Weights of a small GPT-style language model, trained from scratch on English Wikipedia.
Architecture: rotary positions, untied embeddings.
Training: 1045M tokens, 7973 steps.
MLP neurons of a small language model. Each row is named by its layer, matrix (gate and up: input weights; down: output weights) and neuron, and shows model dimensions 320-447. Each number is 128 + 32 x the weight over its row's rms, rounded and kept within 0 to 255. A neuron's up and down rows have the sign that makes its largest values positive.
After each neuron's rows, "fires before" lists the tokens most often just after its 100 highest values on Wikipedia text that the model never trained on; "fires in" lists the words (lower case) most often at its 100 highest values on Wikipedia text that the model never trained on. A number after a token or word is its count.

L4.gate1140 [145 110 153 180 111 111  89 147 129 124 106 120 140 181 147 102  64 123 140 134 121 118 138  64 180 150 171 117  83 132 175  86  85 140  94 124 152  87 131 135 124 160 114  29 107 151 151 134 121  75 138 163 130 101 150 113 126 165 137 100 147 150 121  94 152 134 168 135 119 151 143 120  99  92 157 184 137 139  96 145  91 102 148 142 123 139  81 124 166 100 102 143 164 145 193 150 159  92 109  95 147  36 166 128 147 152 146 129 146 118 106 126 194 132 155 144 113 160 154 107 123 176 105 113 163  70 114  93]
L4.up1140 [ 74 168 159  95  75 134 147 156 106 153 138 144 163 160 184 117 141 121  96 126 116 133  86 154  33 150 113  87 123 187 106 106 171 151 121 159 127 130 101 141 218 140 105 150  92 147 145 154 138 120  98 154 199  97 112 163  95 117 113 180  58 100 193 121  94 115 167 128 137 136 179 118 111 101 208 115 100 130 121 151 129  81 123 167 186  99 169 179 127  82  87  89 170 134 122 212  97 128  48 130 104 160 182 124 166 165  81 171  83 191  99 162 117 141 103 116 113 170 131 161 119 123 117 151 140 118 156 123]
L4.down1140 [122  94 124 138 133 102  95 162 133 139 120 134 139 153  97 105  93  96 118 164 137 137  60 170 106  67 140 171  79 176 134 120 102 100  92 193 142 148 143 151 123 137 135 161 101 124 153 130 131 138 180 161 125 119  96 167 117  68  84 218 143 116 103 172 139 130  99 137 153  67 115 112 129 104 112 122  89 162 143 160 147 136 135 154  53 145 211 140  73  68 162 117 162 140 215 163 155 104  87  97  59 129 127 170 132 187  71 125  84  70  51 159 177 134 140 154 124 119 154 166  88 140 234 166 171 133 119 106]
fires before: " the" 63
fires in: "of" 75, "to" 9, "into" 4, "in" 4

L4.gate69 [169 132 130  86  90  97  87 159  99 137 130 108 165 156 164  93 137 174 142 129  89 138 132  95 135  99 126 128 205 129 177 175 118 105  61 156 161 134 223  89 130 159 132 159 110 114 124 126 129 203  67 174 131 143 163 129 127 110 116  85  55 158 162 127 171  95 153 139 100  76 123 108 137 207  95 133 106  59 107  66  89 127 127 100 121 102 144 146 105 109  72 183  78  97  64  81 180 147 157 127 136 131 145 134 149 111 109 149 185 120  98 109 115 102 100  92 184 108 139 103  88 125 179  94 137 119 142  94]
L4.up69 [141 114 146 110 198  74 114 156  92 192 218 118 131  57 127 147 177 150  71 132 161 129 179 150  88 158  67 166 144 103  63 164  84 175  56 136 140 166 152 182  88 106 143 103 106 165 113 128  80 134 113 139 148 153 136 109 117  80 154 106 162  79 107 176 185 150 145 103  92 128 132 116 164 120 177 127 124 105  96 107 166 113 111 184 118 142 155 142 162  84  95 128  87 111 136 139 140 101 161 181 137 111 138 138 140 108 171  87 156 164 152 119 143 101 135 178 123 138 143  54  93  59 136 179 167 122 101 112]
L4.down69 [125  82 190 121 153 154 186 156 151  77 124 179  95 156 132 138 146 139 183 117 104 159 190 110 105 130  76  93  34 123 144  93 155 129 164 146 102 119 121 120 165  71 119 159  84 142  82 119  88 116 120 160  97 131 156  97 133 182 131 126 120 128  99 122 138  72  93 123 183 177 135 183  86 185 126  70 108 141 114 161 107  57 206 130 137 147 141  86  70 189 204 164 121  91 107 139  84 152 120 153 144 116  78 167 184 103 128 138 131 163 203  76  57 155 135 172 127 172  94  81 120 132 142 119 116 143 133 124]
fires before: "%" 39, "." 16, "," 14, " |" 9, " sq" 4
fires in: "1" 23, "3" 11, "2" 11, "9" 7

L3.gate337 [132  81 103 115 123 126 121 119 115 192  61 100 151 125  40 128 110  89 142 147 162  45 131  62 148 162  89  92 101 104 103 140 168 151 102 120 125 112 103 154  62 144 168 160  82  96 120 118 116 124 155 114 165 169 175  90 124 106 139 115 112 175 126 170 100 107 104 120  76 170 109 108 124 114 130 184 122  99 104 119 121  92 111 174 104 108 159 124 139 145 145 167  86  38 112 178 134 136 114 174 166 144 153 118 161 165 141 170 128 110  58 167 104 146 133 153 150 131  74 100 158 132 140 120 162 122 116 122]
L3.up337 [103 160 108 111 176 127  37 127 149 158  64 109 169 179  88 178  93 132 179 159 135 154 130 101  47 111 150  53 163  60 111 113  93 119 101 159  96  89  77  61  95 145 145 126 101 145 160  90 131 143 136 112 108  98 113  94  91 119 146 138 150 138 146 198 120 107 112  95 139 134 208 174  78 100  92 168 108  99 130 149  70 106 128 180 100 127 123 134 124 108 108 124 113 129  46 151  95  59 147 149 122 151 121 102 137 134  98 123 105 115 149 166 132 168 144 100 164 116 105 133 152 177 122  93 182 145  95 172]
L3.down337 [128  76 145 131 131 131 108 154 132 101 200 108 145 112  95 155 149  72 143 110 122 166 119 161 141 142 165 142  82 173 111 105 157 163 156 137 170 220 121 117 139 164 166 140 128 102 174 184 162 115  83 185 135 153 105 178 139  98 149 124 165 106 183  60 181 139  90 163 115 109  77 129 164 134 194  78 215 132 170 125  93  62 138 151 120 124 160 161 102 142 130  93 145 136 125 171 126 134 165 155  89 146 116 116 147 119 145 124 153  89 164 156 133 121 139 137 101 147 136 158 124 137 181 123 150 148 121 162]
fires before: "." 29, ";" 15, " in" 13, "," 7, " |" 6, "-" 4
fires in: "18" 21, "17" 11, "15" 9, "11" 9, "19" 5

L3.gate636 [108 112 115 132  85 105  82 122 166 145 121 157 108 150 164  71 103 129 133 157 107 195 107 124 139 144  66 156 116  72 169 130 167 177  75 139 132 118 137 110 136  79 138 105 145 165  98 136 146  86  27 174 196 159 162 137 150 150 139 167 124  87  96 141 146  89 145 128  88  90  97 156 120 140 152 125 113 102  83  99 122 126 104 152  90 108 178 159 175  62  88 120 138 102 104 134 146  98 139 163 119 153 129 110 112  91 107 138  52 144  99 130 134 108 151 211 104 101 117  75  55 119 150 173 142 158  59 130]
L3.up636 [123 104 124 166 121 145 166 125 102 166 129 127 125 159  72 141 125 129  87 143  46  83 132  77 170 112 136 166 103  76 106 195 149 156 150  79 101 130 158 118 174  97 122  87 147 144 133  76 193 155 181 188  29  99 141 143 144  72 119  88 133  91  82 128  79 172  53 104 137 121 158 151 158  91 144 150  62  94 168 127  59 109  87 145 134  62 117 122 103 168  80 109 182  87 137  89 118  81 154 100 126  96 167 117 202 100  81 182 142  87 109  95 139 146  85 103 130 154 121 127  81 119 124 135 125 104 143 174]
L3.down636 [138 139 167 128 118 145 154 126 127 138 122  92 152 135 109 112  93 108 111 155 114 184 113 175  90 128 133 140  79 109 128 176  74 151 162  93  70 112  53 189 104  99 103  90 137 194 100  76  80 150 141 160 199 143 180  84 180 122 128 144 163 127 101 144  89 110 148 185 141 130  82  95 128  88 131  72 128 172 142  71 155  87 110 153  75 106  86 137 194 102  93 185  86 140  94 151 185 131 151 121 142 156 119 154 125 163 136 198 164 134 145 109 161 126 113  99 101 117 141 123 144 148 160 146 161 195  66  71]
fires before: " |" 53, ";" 18, "\n" 12, "–" 4
fires in: "0" 38, "1" 12, "7" 11, "4" 10, "8" 6, "2" 6

L4.gate696 [175 150  98 139 112 105  78 130 120 204 146 143 136 135 156  99 165 120 139 134 155 169 175  74 124 116 118 127 141 139 113 125 180 146 105 147 117 115 103 158 128 119  71 118 142 183 134 208 108 142 137 107 130  62  92  99 117 122 167 168 147 156 173 156 103  95  90 112 161  86  72 118  93 124 153 105  41 106 156 152 157 169  81  61 139  88 113 101 104 132 107 103 154  49 148 132 108 127  81 133  77 179 120 165  97 125 145 130 140 111  84 148 100 109  69 132 140 114 126  97  99 120 145 128 173  94  62 131]
L4.up696 [129 125  95 147 119 112 112  84 120 151 158 109 150 144  74 139 130 126 161 113 134 140  98 201  81 195 109 121 185 115 140 175  90  49 173 180 152 118 127 129  94 180 102 132  92  82 151  87 112 160 146 106 124  83 143  51 124 163  96  81 138 111  98  90 121 157 153 118  91 116  94 145 115 133 115 163 112 149 123 107 188 166 102 109 110 124 135 165 112 147 163  74 144 144  90 100 185 116 155 121 119 143  97 104 173  94 115 155 119 122 105 167 143 146 140 177 128  50 140 103 141 143 167 145 105  86 163 135]
L4.down696 [132 124  94 133 199 106 105 121 154 158 168 146 152  89 104 118  92 150 156 221 109 112  68  87 164  94 162 190 169 149 101 112 149 108 148  87 128 101 201 116 117 105 140  61 102  87  83 162 132 109  93 135 113  83 130  87 108 148 119 164 116 155 121  84 136 147 161 159  75 116 147  85 117 111 153 136 155  97  74 129 140 144 100 156  85 172 103  90  54 148 100  76 154 121 139 123 129 129 145 130 106  71 136 115 146 109 111 129 100 188 168 176 180 137 159  99  99 149 146 147 179 128 145 139 141  79  96 170]
fires before: " |" 39, "." 15, "″" 13, "–" 11, ")" 5
fires in: "8" 20, "5" 7, "1" 7, "11" 6, "4" 5, "10" 5

L3.gate537 [126 114 155 124 122 103 160 101 183 188 124 129 102 101  99 133 118 152 120 110 177  88 145 188 134 154 138 158  92 183 162 177 112 136 122 125 115  72 103 123 126 162 149 150 129 152 148  88 105 122  82  74 150 160 112 101 146 186 123  82  98 119 133 152 106 126 157  88  89 161  88 131 181 120 185 109 104 114 111 181 149 128 124 121 151 167 119 215 133 113 133 163  90  93 173 136 119 132  92 127 129  50 145  86 111 129 162 137 152 123 126 144 109 160  72  97 109 139  81 147 152 151 185 139 105 121 159 133]
L3.up537 [151 140  81 167 144 115 138 187 142 127 145 168 108 127 136 124 122  71 131 122 207  73  99 148 117 186 168 153 154  96 166 185  74 144 151  84 111  81 143 108  87 228 157 162 181 148 175 117 126 135 115 114 106 146 156 113 107 108  88 139 119  94  98 174 117  97 139 110 126 164 151  53  79  65 146 181 110 154 151 121 186  60 197 149 140 120  91 119 183 132 128 153 134 141 131 167 183 111 188 130 126 121 169  93 165 113 130 157 162 143 135 155  99 130 104 165 147 137 153 134 110 127 106 140 139  94 170 135]
L3.down537 [149 128 157 138  87  81  93 102 107 151 108 111 181 133 159 139 137 114  87 137 120  88  83 188 111 124 113 168 108 156 115 161 124 128 157 115  78 103 126 112 134 131 149 197 167 127 123 100 108 159 100 109 164 112  56 104 101 127 113 112 135  81 103 140  65 127  79 142 114 110  95  74  90 145  90 121 188 121  72  60 133 118 110 110 161 108 113 118 137  83 202 131 105 170  86 103 136 102 156 159 134  54 186  51  87 106 135 166 151 105 126 134  95 143 102 140  89 157 129  67 210  43 138 119 128 164 118 138]
fires before: " |" 25, " ft" 16, "." 12, "×" 9, "z" 8, " o" 6
fires in: "1" 25, "4" 10, "5" 10, "2" 10, "3" 9, "oz" 8

L3.gate477 [176 116 107 193 200  98 147 118 125 138 162 100 173 147 132  76 103 195 132 132  97  51  54 106  91 155 139 142 170 177 125 101  64 168 138 128 137 143 137  91 121 165 134 134 152 106  93 157 163 110 139 137  86 110  87 136 132 201 169  88  99 138  97 135 151  83 137 169 115 102  63 156 124 101  55 186 135 125  76  85 123 114 145  99  99  98 156 154 121 116 121  76 118 156 148 161 100  69 119  88  92 143 128 107 184  86 102  81 151 122 175 141 120 150 128 113 163 130 116 124 139 124 123 101 103 111 104 131]
L3.up477 [ 88 128 126 149 163 128 155 123  58 122 159 113 121  67 106 111 150 151 158 132 131 133 173 101 185 152 160 143 179  78 141 133 157 123 122 135 187 103 141 175 123 149 142  98 133 109 179 117  95  64  91 156 119  78 101  70 121 153 113 125 202 155 115 145  94 123 110 159 165 140 142 124 144  93 187 119 147  81 149 104 118 165  83 167 134 100 108 130 149 103 124 110 183 145 189 174 100 129 138 131  96  86 134 127  94 124 132  85  86 136 120 168 105 136 125 105 140 115  93 115 202  50  93  99 116 151 115  87]
L3.down477 [140 174  91  29 117 151  78  60 160 128 126 184 117  98 101 146 116 179 181 138 154 129 181 131 104 145 153 183 148 125 140  95 129 129 157 113 133 119  70  63 170 127 146 125  89  74 147 117  63  73  58  92 109 158 105 148 105 148 116 175 140 186 112 175 108 130 115  91 126 157 175  58  94 156 201 125 143 116 148 120 121 112 106  97 159 148  66  77 103 147 106 112 130 127  89 124 189 119 161 129 102 123 105 119 139 160 101 183 148 151 147  61 103 102 150 128 115 140  80 147 183 108 109 155 118 153 133 140]
fires before: "." 27, " |" 25, ";" 23, " (" 7, "," 7
fires in: "8" 13, "14" 13, "13" 13, "15" 12, "12" 9, "9" 9

L4.gate713 [ 87 118 135 149 108 134 122 150 109 171 106 119 165 191 153 156 160 199 204 136  99 161 116 124 138 109 181 164 133 166 160  83 167  97 134 139 139 139 133  89 195 190 156  92  69 110 152 106 135 127 159  69 116  94 128 126 106  80 167 135 148 123 108  84 147  86 149 129 157 153 106 157 136  27 167 170 112 126 128 109 154 120 129 155 164  48 156 153 131 133 114 109 122 165  82  78 126 128 135 132  91  83 117 107 142  93 132 127  98 115 103 143 128  56 139 106 207 166 107  90 139 134 147  80 128 134 136 125]
L4.up713 [ 99 144 129 162 142 165 177 141 139 181 160 143 143 112 134 152 150 100 196 158 157  89 125 154  98 199  81 122 122 135 186 108 169  98 151 125 134 137 158  96  84 165 137  77 161  88 109  97 183 137 145 179 102 152  89 145 144  24 130 158 183 132 157 154 166 129 138 180 141 196 144 158 150  98 159 163 120 122 117 126 191 109 102  91 132  92 106 112 132  88 150  84 113 167 105 106 149  83 184 126 114 129 127 173 182  77 110  72  51 123 134 191  73 103 143 137 193  73  99 153 179 130 117 128 106 159  79 110]
L4.down713 [ 91 195  98 150 145  61 162 170 123 131  78 132 211 101 159 106 128 110 174 134 107 124 135 157 123 203 107 141 207 120 136  84 156 105 105 135 117 127 175 175 116  72 127 108 138  49 145 184 176 141 160  63 103  81  63 172 103 126 149 126 114 137 136 107 113 132 109 112 189 193 129 108 116 102 122 163 134 103  92  82 159 116  84  58 134 143 137  96 148 140 146 102 128 128  98 180 171  82 195  87 134 141 173 117 142 141  88 107 128 122 182 128  91  93 122 195 147  91 159  92  87 127 113 144 132 176 118 124]
fires before: ";" 36, " |" 18, "." 15, "," 10, "–" 4
fires in: "17" 15, "13" 15, "15" 14, "18" 13, "16" 10, "20" 6

L3.gate713 [107 130 110 167 198 126  89 127 137 138 118 114 158 149  81 185 103 183 121 152 131 146 136 168  94 113 145 102 106 129  94 148 134 160  92 173 134 106 109 146 104 129 128 100 162 147 162 166 122 118 114  90  89 183 134 126 170 105 108 150 147  91 107 163 138 126 165 163 129 127 150 123 118  89 110 178 108 114 161 134 146 125 149 148 146 162 136 100 238 112 129 137 129 152 100 140 122 128 120 163 186  90 174  86  88  75 124 134 125  88 102 143 132 123 149 148  90 143 156 143  57 176 107 131 117  86 120 135]
L3.up713 [124  79 131  81 121 113 164 124 160 111 166 109 169 144 168 133 120 131 100 132 163 103 119  60 153 119 172 137 130 140 108 170 153 126 127 131 140  41 117 110 140 113 152 164 119  72 156 142  74  84 115 156 158  98 124 124 142 100 104 121 144  74 127 112 157 172 187 174 141 149 146 180 103 161 162 174 105 131 115 103 143 140  94 146 107 160 188 105 104  98 138 117 164  89 108 125 112 186 138 133 114 149 119 166 147  99 191 117 103  84  59 119 118 160  89  88 135 115 158 171 125  76 143 190 119 131 105 138]
L3.down713 [ 89 172 113  69 155 129 166 141 187 184 141 119 177  89 134 128  63 113 146 144  93 134 144  74 138 168  76  99 129 145  87  97 150 108 108 145  97 160 125 167  89 138 124 128 128 120 184  87 141 122 127  81 127 120  97 120 125 136 128 128 161 158  86 151 123 115 176 137 144 145 175 151 144 122 123 166 196 121 124 155 196 186 164 127 170 155 111 143 125 107  83 123 138 126 133 115  68 167 127 123  79 108 162 107  78 125  84 142 107 140  83  65 225 141 191 133 125 103 132 172 115 149  93 100 106 155 104 102]
fires before: "." 75
fires in: "s" 25, "jr" 14, "c" 11, "a" 5, "sr" 5

L4.gate298 [128  83  86 147 189 121  28 151 182 165 108 125 183 157 152 139 188 145  94 129  65  88 101 126 127 167 132 104 111 103  99 110  95 141 133 131  76 113 127 154 138 118 116 151  70  52 142 144 102  59 147 118 109  99  68 116 103  86 184 120 190 138 150 158 151 111 179 142 103 165 124 191 144 182 169 156  95 140 123 157  85 137 115 120 129 113  57 137 112 115 136  94 128 184 109  99 132  91 118 162 135  99 123 159 130 111  78  89 127 136 115 156  81  65 114  88 140  74 177 176  73 170  94 136 101 149 147 125]
L4.up298 [186 113 128 115 189 112 119 136 178 117 103 119 235 126 176 108 153  94  35 104 127 170 130 144  79 133 131 163  87  79 107 177 104 106  99 118 159 139 183 108 156 113 170 133 186  93 128 139 135 157  93  60 158 152 125 194 106  82  66 142 142 125 165 122 166 127 174 143 136 100 111  79  79 103 109 150 117 152 110 107 144 166 114 143 145 143 134 116 161 116 107 191 113 134 143 151 166 146  91 111 173 126  70 115 163 167  91 105 122 107 153 130 111 132 168 118 138 134 161 144 132 139 168 165 125 118 114 116]
L4.down298 [153 101 113 149 124 114 131 158 157 182 160 101 205 136 159 128 136  72 113 111 192 109  92  94 115 119 136 157  45 172 133 133 101  68 121 121 139 144 173  61 117  76 123 162 153  72 113  78 114 181 159 127 110 133 100 149  80  94  91 121 145 141 136  81 122 180 153  94 100 117 158 113 138 143 123 138 154 135 113 148 185 145 171 179 127  89 131 138 131  89 115 117 121 140 149 134 162 177  93 113  37 163 106 105 210 143  78 121  81 131 163 144 126 111 184 141 131 147 211 180 136 175 174 136 167 101 125 132]
fires before: " the" 48, " a" 8, " in" 5
fires in: "in" 27, "won" 14, "at" 12, "for" 8, "of" 7, "during" 7

L3.gate915 [128 124 124 233 119 103 157 166 131 115 133 118 137 103 118 127 140 104 151 143 145 153 102 120 100 114 147 144 132 128 122 101 155 156 110 130 100 224 126 141 120 130 171 128 113 140 103 184 141 109 123 146 141 101 121 127 117 177 130 153  71 105 141 149 159 169 114 142 137 142 129 132  66  98 151 123 215  73 192 163 169  87 111 130 101  99 126 208 104 153 118 127 173 148 139 144 104  82  93  49  91 167 151 140 178 160 151 155 164 111 164 113 161  89 161  69  90 178 107  94 149 176  90 126 140 133 126 105]
L3.up915 [ 61 113 174 134 161 106  84 144 186 157 164 102 109 103 113 187 129  60 120 113 106 141 122 141 152 113 141  93 183 192 139 125 164  81 163 147  99 133 150 188 137 179 143 153  60 163 161 103 203 167 110 139 108 133 142 167 106 137 210 163  76 160 199 117 115 110 127 134 153 149 214 141 119 155 121 106 130 163  83 128  83 109 105 107 164 136 112  91 137  68  98 115  75 122 142  97 103 130 164 128 135 132 155 146 171  72 123  90 101 139  83 174 137  86 192 144  83 114 108 148 108  74 201 112 121 150 140 198]
L3.down915 [107 139 114 132 178  88 147 125 126 169 124 115  92 157 127 159 147 192 126 142 144 115 124  82 164 135 120 152 161 103 117  72 111 139 152 180 114 130  93 121 122 110 123 144  53 105  98 124 154 132 157 131 152 113 188  82  72 150 113 164 196  64  89 136 113 100 190 135  62 133 146 123 150 184 117  71  78 145 160  96 131 213  90 139 136 106  96 155 151  96 103 105 132 142  86 156 133 150 112 120 125 130 110  49 174  98  52  94 105 104 133  71 136 114 117 151  94 137  94  90 166  59  79 174 151  96  96 159]
fires before: " |" 51, "." 14, ";" 10, "-" 6, "," 4
fires in: "16" 16, "13" 13, "19" 8, "18" 7, "8" 6, "12" 5

L3.gate455 [157  76  75 162 154 140 143 163  77 124 138  91 154 197 130 137 130 143  80  96 132 101 198 150  97 194 134 128 155  89 192 131  75 213 136 139 111 137 108 154 100 135 105 121 137 113  89 122  82 124 145 145  89  87  55  71 139 116 120 134 119 126 149 160 122 137 105 125 121  98 108 183 113 150 111 153 125 142 191 107  57  99 150 169 152  62 118  62  74 150 105 107  64 170 173 124 125 104 151  88 139  66 161  72  86 114  56 114 144 100 144 143 177 108  87 126 149 151  92 120  99 126 133 142 160 190 123 155]
L3.up455 [118 155  85 144 196 149 174 125 102 117 148 106 165 190  84  87 117  94 133 143 143  99 131 116 103 136 117 161 143  89 132 140 170 110 129 102  96 185 139 146  42 128  83 152 135 123  84 131 123  78 183 113 126 129 145 109 141  29 146 117 100 152 146 185 131 118 151 174 124 108  79 150 113  74 136 130 124 154 127 158  94 125 189 118 185 114  55 181  86 177 132 138 136 131 132 140  91 170 219  76  67 136 140 102 139  62 152  92 117 141 121 165 214 140 100 130 128 128 153  74 143 139  80 130 160 198 100 144]
L3.down455 [142 158 104  52 124 119 160 120 166 161 146 128 151 156 144 113 122  55 181 118 153 135 101 115  72 153 108 175 124 132 181 102 126 173 139 144  80 119  91 120 122 130 124 139 104 119 112 106  86 158 199 149 121 147 117 137 159 159 172 151 122 156 152 131  70  83 150 168  98 156 103 139  97 178  89 134 115 181 148 123 101 133 105 177 212 106 116 107 142 159  63  93 159 178 133 139  97 142 159 135 151  90 111 115 101 113 168  66 134  97 137 157 128  72  59 141 141  83 147 106 125 121 140 163 124 114 143 140]
fires before: " |" 66, "+" 7, " (" 6, ";" 6, "." 4
fires in: "2" 34, "1" 30, "3" 13, "4" 8

L3.gate666 [ 47  94 123 183 195 167 157 180 109 183  82  65  95  92 105 115 169 121  86 154 140 116  95 192 126  86 105 137 138 197 111  81 182 106 163 102 111  86 115  98 185 109 119 162 176 118 139 114 144  89  76 133 133 154 100 141  97 108 110 133  99 102 177 121 148 170 155 120 125 125  90 190 111 106  72  78 147 107 158 166 123 159 151  71 167 104 126 185  89 110 116 113 226 110 138 180 101 121 124 139 106 152 120  95 112 117 150 120 160 164  96 168 142 112 201  98 130 174 113 162 124 136 112 172 120 114 150 136]
L3.up666 [180 158 140  91 165 105 146 167  77 155 113  65 117 144 129 112  84  93 100 130 127  80 128 162 124  77 129 151 189 111 118 177 133 120 116 105 117 127 172 118 144 138  96 101  87 143 168 107 113  77  96 194 116  81 153 155 117 114 171 118  70 119 157  92  83 100 116 117 110 191 133 120 106 128 180  82 153  90 158 116 114 138 169  85 121 139 143 103 177 137 109  89 127 147 111 156 137 177 169 150  61 120 150 110  97 136  90  88 115 191 174 106 113 150 145 166  83 120  86 120 137  62 141 124 129 182  91 143]
L3.down666 [123 155 105  52 134 114 139 133  93 128 146  80 112  98  99 154 132 159 145 155  70 152 120  85 102  84  69 154 134  96 125 182 138 109 150 101 143 152 111 148 120 102  98 141  96 112 142  92 130 125 124 117 105 134 121 181 152  99 109 168 153 158 146 179  95 102 147 189 122 187 102 168 140 133 201 171  53 105 161 126 167  43 122  96 125 145 151 120 157 106 114  72 141  70 204 166 155 137 101 172 115 162 105 136 126  58 112  76  95 106 148 127 107 139 107 191 176 148  91 166  81 125 158 151 113 102  98 106]
fires before: ";" 44, " |" 12, "–" 5, ")" 4, "]" 4, "'" 4
fires in: "7" 21, "3" 12, "4" 12, "13" 8, "8" 7